From a checkpoint of a small transformer trained on Wikipedia: 9.34M parameters, no biases in attention or MLP.
MLP neurons of a small language model. Each row is named by its layer, matrix (up: input weights) and neuron, and shows model dimensions 32-127. Each number is 500 + 50 x the weight over its row's rms, rounded and kept within 0 to 999. Numbers have three digits each.
A block is one neuron, or neurons of one layer that tend to fire together. After each block is what it responds to, as a language model described it from the Wikipedia text at the highest values.

L7.up230:458523435512501492597499498477545497568485515574556472463481462417483533466415480471479430474577513552484538503465525454581365562497561510470488511384472489548558507368485441572568509477477568580471534499515502486452397588457550441600447469518431557503442550451525444595449454553542533445
L7.up324:477515545443532511514468474443562507552461434531422440511526425578507539413458509536439482499500524436503595440591515459528439489451552480519461374483431487459474591539485449520535385467501475486438558491413499494522522525437466519542489509538489495571565545544460537463456438579495511433
L7.up355:502494560516594556535490400503578521479515484562519403515603468470466471491441528529526477488465519449535591509467514498575460499448497411603454484459526512408547490459545564565546494439513450567512542551386451527559422537438446510486495413472484485552498497510510526596538531551502523434
L7.up391:584601522475418464492475477546437642377455502553493517517578499415528567490561537474515581371530458444499505508474552452518512557558587511530537581566462572530501575429499414574593501528415481525501512477527556545424487653497544464516534517475486493448499520413505527450509419526484432492
L7.up471:540645538510545517463477456459445565558534492460515490575504451499530484576432430355448495436580477500563510491462404498546529451537525546519484459511485651565464555469593419590533583430529478425514533562490551450539493478497446420435446510524510508526454506439522573485463477440538567534
L7.up567:499496456467534525497503498452573463459564438489522446556499596531517390472489416479409547480550442494543600450481475471492485476560436536543594438527515541474489475508537552465475564359473479489478496512504473577411512582461425449506556530502492552424575544475487567490444460495461488456
L7.up875:518517420452506514503452521622559480491483440477561559486495599522545545496491452521568539433549466533488473496497516571557434560389579514482480532651538475448551521486500468566459579436534547524397414524409513529532526520513600484513482540491472467465443571514479530498509485492451518478
L7.up930:564564392506484490590489429522553568377582427542504463523487473374529493447403527523476441469577544465446466452505563495523521468559573548477490560550423528540470471458562467545500501562523465483554425562489539506491441487483470442461497539393542449442509527588536425529549520580423480534
Description: Clause-opening pronouns. Relative and subject pronouns that open a new clause, often after a comma or conjunction: that, which, who, it, they, as in "technologies that enable", "son, who had".

L4.up105:591418537514530510499530472532503494446573446548563431468491435491520456419498449492448418571504461505454585589430528521519430495481491484528487510465544509440421467544444487478425460533539421371480335519484450500518517437517496522549544530560533642534521496442533459375550462527568381508
L4.up317:518529506447493468562444561512610478562530466409488454533488451448580480570459400526543628521485555490535598553502469583626434465578458452427523470556512465429561410539426465464483545495445505446457426487543486481578462544531454505390492517506546494428494437470433524543535511544542384467
L4.up415:513521577507471463546500541452515473470521499459568478475535474453629475560483376489434505492498454530489560571443479581444458578535519477367505513515410488522551458463462514532474497533428423441526584545433625442413585517482476583481586492572509529524408604453495524497438485566566535438
L4.up440:483427569450600545597458526497465554479497549519504443554519385536536621543465426575496486465507438580492499477481435620532495551495538519454509509526596510448579580475477558460444469523461554569486425521492546450409481500450462547556556572483522563560532609502477475531500479468523436458
L4.up525:545436414513466572530454514541462502505509490426615537441510452511594504535452436457470497513475534466449624500519498429552497519540448500408477566496529434509548424472493455447452445482488453430542483551512501474448505412463427526476469571515480441464504520443573447489453476507500503393
L4.up550:549463471539498611517467469592475510605506505505573454464466496492529547410446474398401502533481471605487464587550418494500465547531495465376588525515501563510450445591468502436543553459456506470507494523526647543431526440359419441476473545576536570436459463496508431592549457482502471515
L4.up743:588496597525473534498519550451474489518554477528510472550564468546489481496438378495419495497532569496529501569476463578410417556545484540551465571590466497543460489539465467446460569484481535381480442583451521432482463503513538540473579553550524468485419552466513421584480522590492427498
L4.up872:509452523452500535520448483553521497466510558506573439452459487499486568441553490452402409576502438555475463546489440514408445532552465449377553519532533485540462501568477439468513430497473495392436552518541552477438512443483445513527456551529473574477510560501501487556553470507487338569
Description: Place-name linking prepositions. Prepositions (mostly of, also in, at) right before a place or institution name, as in city of Oswego, University of Wisconsin, state of Kerala.

L7.up211:461447488468428531495507511505518503498508513522468500628490598490551557535404485480400431463583453555508483524538576554503424505494468464475477538408480504603441470409379495488468475553496561437486488541486511492418501470468451531521460519503553517512488378497546447470528557485544497565
L7.up261:627508470467463462532522566602532470538536581473470492492514534476483536509582488507457481563486511581428495507426576515500450441456511465427586528509505495424453518519580532490535449468482407440490527524440490581474497530468466514592519597540528531469533501500475530473521407544534435510
L7.up271:430539596515521566584453440503469503406455565449489579586574528517519550477418517509512530441458548509390570534478527537446568491462407556573586535527555524414476545409469526487488616493516514520453496432485481522501484482453518495461508542479479574535474465522558492431570457578478417343
L7.up429:562494477454474520470438462414523503520521494386492448571470410546479505419487469529523450482487493519487532495530568465450451488551514495471583415582534540469480509478448529494494464432495526505531503511438498490503482437559452521516605539465522554577506530505386541432359554460549450533
L7.up655:532467536536502484506598537514521462527569584557526474518490548485567577522457386462545524505471517552411581501458512513492449476529420488448519442538506525585543463514480508475559588492422449380557438555452538451532500440483415554528547532434512458414515434410472330568413461493532401596
L7.up709:524456447551500502494514434600534575553548552415517482456570595465548470498482486518483458482498493557414586514531394557557512464568440502453570520483383516418495516471469453474511472435475562423493552521497360489501380550467484532512464403552517527531522528572494626584449412486536472507
L7.up886:429443487463466569531448549445508422597557511562538537513366485467652592436531493487507475476490454548483330512510521572522395505514457592465461507485461482446541485415586492588444499519475530491488354550513461527475565533518498466471571504544472518402477483490459474488496443548421460516
L7.up893:504463506476543605512530525517542533498563580396557403548481496529544505502469422519500382494490547527394577604474413502329549503506472565419539511500497439422469501496447404481512499517456439360483530570493520500520539570477439565550508428506540599482511505470472478489483453490537444523
Description: Place-name connectors. Commas and prepositions (of, in) right after a place or institution name, introducing the larger region or body, as in "Bemidji, Minnesota" or "river in southern Bulgaria".

L6.up472:459508604540608500578499512530487442521604494537528472494492483508477550544536544468457501527499458431479544460446523562517462538437534497467557438534536474506496457509472417497394489421464478474500491492430540450531573517527519479491423503525515464534492494418428434410585504428547425468
Description: Mid-word fragments in lists. Word pieces and punctuation inside names or numbers in tables, credits and info lists, e.g. Bj-ör-kman, Barc-lay-s, (5–7).

L6.up59:532424422577479516438513480591565466543543540550499472531481459442501454549474424500531518588518440548521378579454576540486474486472441432371488437473468470459521606585442471468519634503459451527497478457540599552524475465548446463481573569522536493515437446487511600511553474482444465473
Description: Place-type in, mid-word pieces. Fires on " in" after a place or subject noun (State park in, Historic house in), commas between city and state, and word-internal fragments (misde-ed-s, ra-in, rega-in-ing).

L4.up139:536533373508463562434411475434408451433547501535608599532528531603520452536445443505588381438398448460432552552553489464558497415396550527494468488465460545491444483479507483541455455494452415475484449533533430425517499523498470444465524524492412514469446388535562490499608505532543500542
L4.up157:509482467521485538525536491472510421451543415554530463536558555581460466495562534482568455590524515511449531493527522465428606397519489587520555505495427531488464490483459449521474504458483558419451469512396533482534527544452459451526597526557452534540415563496571475548485436502547485488
L4.up238:519500454513366512476432391535499462475493488549519525475554559508512472542566467540484427531440476416512581450559536482561555531474505503420524525508530433520435383599542524487427514519442451463534479505571499362575455480530472493515530529528576496489517462544577439456554501526610412473
L4.up339:516534531491500494515503501468477485507530558580548639410576541527552431570498488468544459581510504543504566534577473435489539528595549492489516473602456465425525437609428521389461459455503484622528410449525453504545510481555371520477541555514517487513503556479438480460499488528561519453
L4.up371:539576525468460468480546463531439495543564527508519531449447633524406502604634579479515490514500528488414623499447553420545485551474493521431451496573498467509417435594520430433471494501552491482490450479518554525580474447439454414517472515495488473455448479535496454598408477462549463529
L4.up477:522536484462525455469423458587493484571503473499524495413491507469487403557497450511529521596519398507487598494519515429572522527546512559488424511487374628428477459509449462522407470457556461536456491619474491496476562541606489493447434473468534441458405483515580484487417423505586478420
L4.up530:495473441472439573451443439558441487466481456553524487475549425443586497566450413467531479506479431534523590472374421500565539447600501518464477489430467449512515426576535473446507482579464534636499432555466508463522574489418547506484467418543489562484420474476555503546425437556461403362
L4.up574:511446476432453482502495440569555434610458504475537498488535486501575535484492507478413502501482525500507541559524493425513537409452523441556521598522507531476509546455393536573433519493426489466530583487481564675426537498563521487463510525453474507543502548497573450541492491545493448549
Description: Inner pieces of proper names. Second word-piece, often a single vowel or apostrophe, inside foreign or uncommon proper names in lists and tables, e.g. O-u-attara, Ne-u-mann, O-'-Hare.

L6.up923:499430424516587552543426496515612447539483469588425428505490497514560528574489491436595467420408534452538484522459507499548603500564574528563441477468490580416500521463520457539521492495450564477467470502431528465509464515501436476565482510389499486487471509529477547478478398483543547537
Description: Clause-introducing relative pronouns. Mainly that, which, who opening a relative or complement clause after a noun or comma ("a race that was held"); also mid-word pieces like on, son.

L7.up64:496526461548423435512471549486500438508564454481512379549537512496497435540393484502437480485551471423554596567424342525560472509484521544492509501498483370517560588460504504489308515520483539405540457506529625521435459470433505482393488477431513486489512469547525447542512520522571460458
L7.up73:426477531509432530397507537522477560551507486508538521437468546485544496499522521578529540568442431538520521508345498614567535454507530469487415542470582467525553545504425506563416528521501464530550486569594529487449578563476554501464496556490451492528443492548584400456554488521479477372
L7.up292:495484444475603444450497402465494508521551471529521489551540430520506456564491395600567588481477430521417517520519507609539438497398516547528475462554569488532527502468445446445392496435508483471485491485463470489439518598439539514445505618506520499532442400536451471548497474534493579437
L7.up662:567596512462519437549527510472505446512501470510500476541530465493544363553490585527624604505542473469490489484500467434583523433484577533509452505445495511536546483504458510504431440539614459432458433577477504495472487510478574533478410569477596465433524520445523442483511525460473492503
L7.up676:487460524557528469479501506488513513479596423507488540569448459482578472476520501576540489497468496461564533540486474529557524460556517502464445487497565575499498545499509486526407439531526457523535531502432443470469490501547545542472464505475482562470421424497388479405442537537569620418
L7.up734:569601466398530512487496491470497595544550585456566500502443548469573450551546522429531540524489555519460530477439426450482482462444484522562493389463411522412539416539541455448403501451468589511467455544462543524554512456516544467483500481490474413560528463522514482507402416531508475461
L7.up834:563493517461590454564466567494503491598528523501546447539522490538518444509559507598521556489458462510445539529508478593593521498459422592492435443556483445512560517427437482441322483484605500538513420559493603585431490472513603521483481554556478464516437525408492526457451449527514514498
L7.up868:500598516474592445498454491512514512514518526451503473492487509497489578572529521516528523584496472465441462512411463499500497576480495553434515497536514512460624500455458513451396464436618507496509539538514504426556572478506644398421486570546581524588552515560427480467490455465564463511
Description: Mid-word name fragments. Inner subword pieces in the middle of rare proper names, mostly foreign surnames in tables or lists, such as Ke-ag-y, Ko-ts-ay, Kä-ll-berg.

L4.up14:536484472485563518517543530517532469490527507532580522509553537436546478395496500520584477480469517459490525504540520515500530378449488499457473487432519479424437567498600523531575540571520426486514531479478447536515457510476484532584514475412472502440456498512570542529476508585440484523
L4.up18:596493429525521449508580480445489519416538439467509523575576432510564479471544551497473524447554537515457429515519530486466416475562521557490486461507499519484495468468561405475525478571469559590579496546490521447573340511418524505475483450523557543466588577474552515551467487556421493466
L4.up22:543498395469424484517534570570426446417479447557574460539523447461538439478388471457536622419547518537614474611420519466500512494501516536606509542462555600559471575568580470501536504475487496424521568575454521499526470530458583540512461477453516514535486484514565540520398519478479537454
L4.up57:477449510455562417505563525553455470364563357468524461601503442506566515509518511545548583523506538515501472572455562485397497509586466595569492509479446585571489506438579443502488491540610552553583503546605451496450489469483551482557461530530461477523443457539556519424527514432464468544
L4.up104:554520431493593470430475524375425447386511465459490497512538490545521483614510490406504528420519451486450489697498590537475480506451570522544519516505431575502501533426525451593515535551395536369479460585467561411475446494468577576456526557492435483486398543517443490518478577572536524492
L4.up276:515558430445554509417581452592547458454537451541471490511466456506442463408501464483501452449529503476444468500440499481484461402515470515475485518495425498464449534433566365600563500513527510511636447446490507507563485430473536522562436464470565541512507620462597539558422549587528487548
L4.up504:550583506480471499467521531434519505468523478538596538504481557443530527524521560585416488448526531499516530474524541485471618479526487493553466495469638548480458552468583561436575578516511444519496533494539488569489489540521485630545483377452537491505403514534489515511477442569503541511
L4.up573:545505359525466482477503525558471524463511400527543484520582451487547484492454508491529492407489510468592462492478538450466485472580510515571498464465558558539462512471623504587580433514465545451575472464482476468478468483490551496515622473522532498463422534476560464405560481530514490552
Description: Complement-introducing function tokens. Fires on the token that completes a verb, preposition or connective and expects a noun phrase next, e.g. Follow-ing, one of, due to.